{"n_layer": 8, "d_model": 768, "n_head": 12, "n_kv_head": 6, "head_dim": 64, "d_mlp": 2560, "vocab_size": 8192, "activation": "swiglu", "norm": "rmsnorm", "norm_place": "pre", "norm_eps": 1e-05, "positions": "rope", "rope_base": 10000.0, "rope_fraction": 1.0, "qk_norm": false, "attn_scale": 0.125, "bias": "none", "tie_embeddings": false, "parallel_block": false, "init": "uniform", "init_std_qkv": 0.0131, "init_std_o": 0.0, "init_std_up": 0.0131, "init_std_down": 0.0, "optimizer": "muon", "lr": 0.00106, "lr_mult_down": 0.7, "beta1": 0.95, "lr_head": 0.00337, "grad_clip": 2.0, "warmup_steps": 200, "schedule": "wsd", "decay_fraction": 1.0, "decay_shape": "square", "final_lr_fraction": 0.0, "batch_tokens": 65536, "seq_len": 1024, "doc_mask": true, "train_tokens": 624900000, "steps": 9536, "dataset": "wikipedia_en"}
MLP neurons of a small language model. Each row is named by its layer, matrix (gate and up: input weights) and neuron, and shows model dimensions 528-623. Each number is 500 + 25 x the weight over its row's rms, rounded and kept within 0 to 999. Numbers have three digits each. A neuron's up and down rows have the sign that makes its largest values positive.
A block is one neuron, or neurons of one layer that tend to fire together. After each block is what it responds to, as a language model described it from the Wikipedia text at the highest values.

L4.gate557:475530510477491520499487526545540499499496489476491500515475469472479502484522457490516529511488514471493472532481498542470501499522499503532499492531514483465525503508494436501517514483475524522485541484493496479536479505493504528508486517493482524499510514563497521532440497528500536460
L4.up557:485472494447458493497563501497474505508482488512506530498489541506512537493494444491514507495525505505473503488482505496436494501500465557419493556496492499502504496469517484480500481448554487511505492478506509505500495504507530509469456478529530475514517497533529475482444482564499500540
L4.gate956:504486507505489481503506458461511510522509473509490514501494533470525522490502481521519469508508492492511519535504500491516493466474506512514478477507517490479512500500523519475475520515523502490488440497507486496525466470454516502522455523521535531487502503519522493456494490535492474480
L4.up956:510531519500488539479514515490483519516463497480502479446520526506489521508527516522471540501497513529493502496448490522494494487532524505472473495475535479489496503498502499509476476539511474544501493474528494510526527465417513474496483507548483518485491482530504467464522511505503482531
L4.gate1482:520493528487493515499486538535527468535514477477496526565510464506519492520478514499482527508523494459520465574493492516486491481507442536485474470527506493493511505508539508551498500490483470465477492539488466493521512524519542526478518428515539459510533489517476499490498521442514521497
L4.up1482:521529495501489493528532488516447508516488561535522466520528520512506561533518494470515484468536510499528491501509478452527498507476453496493477476529499488508526479491507470494474537463486489458549486497487526497537481502538512459509480477466475550481547467471495470449483516526521485462
L4.gate1543:479468465534471543526480528496471492529511497498536491486543513454507459501488490442490520474520522465500514539513486531488501514485536500481501486510484484508503498486499468489495476488549487512507496507525525523486497475497451503506516529500512511493521515491528524514509551495488520477
L4.up1543:414511442488523522546498525496482471531494501513486466496499455480502497493493514470520518482525501491500503508487467510479501442495497546525539484532528492488520527442490495521478478478520519482460492500491505483476509486517481486508476534480562514509554465470515497433525495539509487495
L4.gate1662:470494513522499492466495434514480519496517512472531497466469513519507495519509440491507483469515538511495505510497493518478523522508477492498531519489503533538466507487453511494482511467506476473460517487477507500548499498473462541481492467536493451466552526503547575514482529507480516518
L4.up1662:534499498491475514488483513462540508523489525553520499499438494495505462473492502471533449469501472511518501517503504516499539498525478546527540559562496500527475500485487521511496503491510503503538516488505489531528502502517493489493477485523492478493537494492555495485477484512491522452
L4.gate1783:508497471493552455542487558507444503518499473468493526516523456470512491497526512498546474502484472493478477461492531496533501523514520540506528489511526470500529503503550456451518526520496510528548497506508483471505506494494538512512514502481498491516522516492475471470505538488458526535
L4.up1783:515508488503486480520472575476494488509477496551483500482488527515555477494507493488528481539486522512488485492513498497472479518465503483481522452516466466510492514512494524495484485484475470511518512504437530503500478492478527497471532548523528453514487491494493500499502532503538505497
L4.gate2104:524513507488457477548486491497491519510491525497490525507505511495482463498437471490502515535503505456527491488476474500522549496454490524505489436483506483534530522483476497489501522500479497526534565512497465482481501497468492487487466468481508531558472488477498516523447568497475448500
L4.up2104:484515460498488493504501543462491505462531490493505501462499501506512540519516461509478513509450481457510518468483491484494519490505500468551523487517483511453500487448495455509504510483495506492537516479500516483525508493564469484522495515509484463466494450508530534483492492473480507537
L4.gate2181:474520495484481494546492533468515481538510503499497478527498486483507569490546502459501533532527522501521495510476489512474489501505505534511499491537480482503518477487460507481476465487487512496542524450498508454522480471567520540487524477484457501475492529521538503511496514523455512502
L4.up2181:473487523486491505498514496468487557510460499474524472517495559468460521503488435533508508435479525513504476474498449468475512503460518478463521469512502498508479475475528517500501484492528540489543508499503482489535472453532489544511436510507525516514502488499542513489503511461533531478
Description: Word-initial prefix fragments

L4.gate297:468497513548582505521503518476514553512510474505473461474485466531522493492476524461488475506507498502490504478506499500489455485514497510519501484467486451462550506463524444484499528504489515450509555548513479539504473530498521466497501459537532489511512463478468469497532494529522466502
L4.up297:499532498458524504473495551518482484549486475542477467494527477527486470485507548486512495476505507521520520484508525465511476515494506524515522507493472503486531478480470516484467529523487492514532477500491496538508490447521479474486479486484463540523509479467513467504510500504515527497
L4.gate376:523463498532508478518496460497523497511573465498500510499465518503526483471495498512551523517477479467421510484497507520514535502523476509531492540468470550492515486501486517509485512487524551460479523533497475527461543490515532490526464476536472492470504511478484503492457484515486470517
L4.up376:507492478554499438473521545501522494502499496513518522491445458474524500482480532501525495527523521495474501478507469514496448488507509537514481462532486486489510494520464514517473499518502518495477495482463481549505516517490512497563534518512505498468524510521483505508441504477514503532
L4.gate1400:540493509490538496477482494477498554551512492453490496484516477492509503488482492514487442519500513511549533465506502429488497479490503535495511500507470480468518477479445505495518473519462487528511515485459515498508466494513537509469483502488498475471473503502490474533532514515539497522
L4.up1400:532495538527507482476528496509524560524507521505455460466485510553507506505542479492488435504471499498469480458442498503535458435518487535514552495500520489491522465520503465459516464516499497487535520502504494518516513557476500538537456509535499515538497483499504503466502467499519499545
L4.gate1502:478476504478535474460466484510486492531472488438503466535514496550529478529565514513513466497474498511455513512484519474524462480530517500473471507532490482499528504508471493487511517496503481480487485519476464492476487534491502451528482499494498532492503523473513488489509534514476480494
L4.up1502:485529485517518511538487505483538500474504488513490505466505486473503488476511436490500501460474478502462517509469445486503500473488525475479503507476523479532508500465526547502471488484515516502489486520517513498473514454461473498489474513509492520451556523478473495489515460488554498533
L4.gate1818:503472466489532535452460532536530506475541507527493516505477498489537512518499512488519483542472456513507521563481509479503496478519527499495536516483490513513492514488497494444467513515482492463524471541478524528497475501496512509500472461497553509507526539440529495569497493481524493507
L4.up1818:470465519480530532480482503540464461516494519533520492505483518523533510485480527513519487510493544473476518505455503532508517483478511499509525512493512532495517482479499542523541498514501512498513490465497490489452426513488509475512484490524527491485570504486470496500522474485523507523
L4.gate1945:483525497488517502506525474493528506565550469445478502512479459522536518510548527485553492473495556475497491516526496528504515501514506520516512469503480456532476465496542503470488496456484481495498483523464516528531509508434464505504484515499482462513491523443509472515464439497493492525
L4.up1945:498530485499566482493502505511470479498515495496475482559476481494490502491532526489530507524492516520549492516526491488508496465458467509527520490534512520487457477516531481478510513496498432498471513512497481494477488527449492544453486483502485535518465498481461529483506493530545488484
L4.gate2469:465517523493556467491492467477509477531493490492459479497473505531516480476473488501480487521505530572493514501526501494509551481494482503488500513476461478467483504509517521467496489503496558468493474494486491519467499486496484483479520513474514508496531468457475516500480516493478523479
L4.up2469:514539530502555520483478494505522478509538499557480545497520455492520516473492485476520458516461466486488499510479514519485481488491489517496494524519478482542518478522483549483466516522473523544522495519490459530490515525496485512516451481553495475493520530501479479469518485534521487494
L4.gate2484:491508511517529486502512507492480520495489482461516532519495473518501476490512535509464494454486540482478470473539522482520527482496491513499449549482486504486485527519500524447489496542499521495479473518485509522468528524457511493518452524523475550442462534515516504509491490521532494531
L4.up2484:527485513487528495525475486494561544494519471512466488491457511535491503446514514515504500533509512489510497497475536496548506481543493464510521481500485516470525479487487511486515490539453469492504513501486492501455500513443528486472488534477482505511541504474525474514472477493486563455
Description: Place and venue nouns

L2.gate83:485478524479500529500532468482492507470522533479515472490464523494503550461450498539495533452516497512545524492477511494512488494477500518459536499520531493514495520463491455511477495433527520486491532552496533514522546488456504548492502522538493497487494514494500500517482525532498489515
L2.up83:544518503492510519518449544472488502465517534517467516474487522471511521515473507493481460487546527459547527482475499498521491463517500564451524502515534519490499527484448492502459510465513521499491432530502482537548484479497505541480509531499484499495467504517515495476513490500479525509
L2.gate430:519494459506520502491512499527459523477523523530516516526511487471544519487515509503517496512497502499550487510500508513482513535482473473477508485487490549496482513498521536501530481496463434516546490465497515485487473526528499507532528501513541502481539526537497536543498549494502544504
L2.up430:501492493515531482512448529549491501496518478557492466540497488524509498488517498512502472501486542517494507472454480468508458451437493484483511458517465507475499512500498491494437489496470554509511479438500456525529518522487512474507533519472495474513514492514497548491513501480504540506
Description: Word-initial "int" fragment

L2.gate1300:504527516479549470526466488503525512549486473488476526495520508544494500510494495493496501537522485507470530498494540481466487490479471506499487533476472485509548488492560492500493458511527505463485508520475493514509484521517527468502544494502516551517494506484486463491496513465459529519
L2.up1300:528468515480560481497506492559560477486527509492496491538483522524500515492525513514479493499507503520520523486510503447498487499522512439511518551439486507522524477515529514500523460498523487512463507561456508529510508520515512471468553491503542514503511492490460453515531504508494489551
L2.gate2218:488482491479477475440530461524516520498517461501487507526505487496524513514500460518486496480499449479488482534499455472490428493526519472493484474540479514486491523484495508490504492500505498479508515499500488522523502519533472524492511576512518543477505497467507487519480517458523495446
L2.up2218:494502512515502479525504516547484508528527491488467502522504475473537549507526475528487497525427520494507524469516468522518482478504501535508499466559486516535514469499536489501493489499511508501522528498521493518511481508511462523523509520503500483511517502545480462513514545438507570525
Description: Topic-entity noun after "the"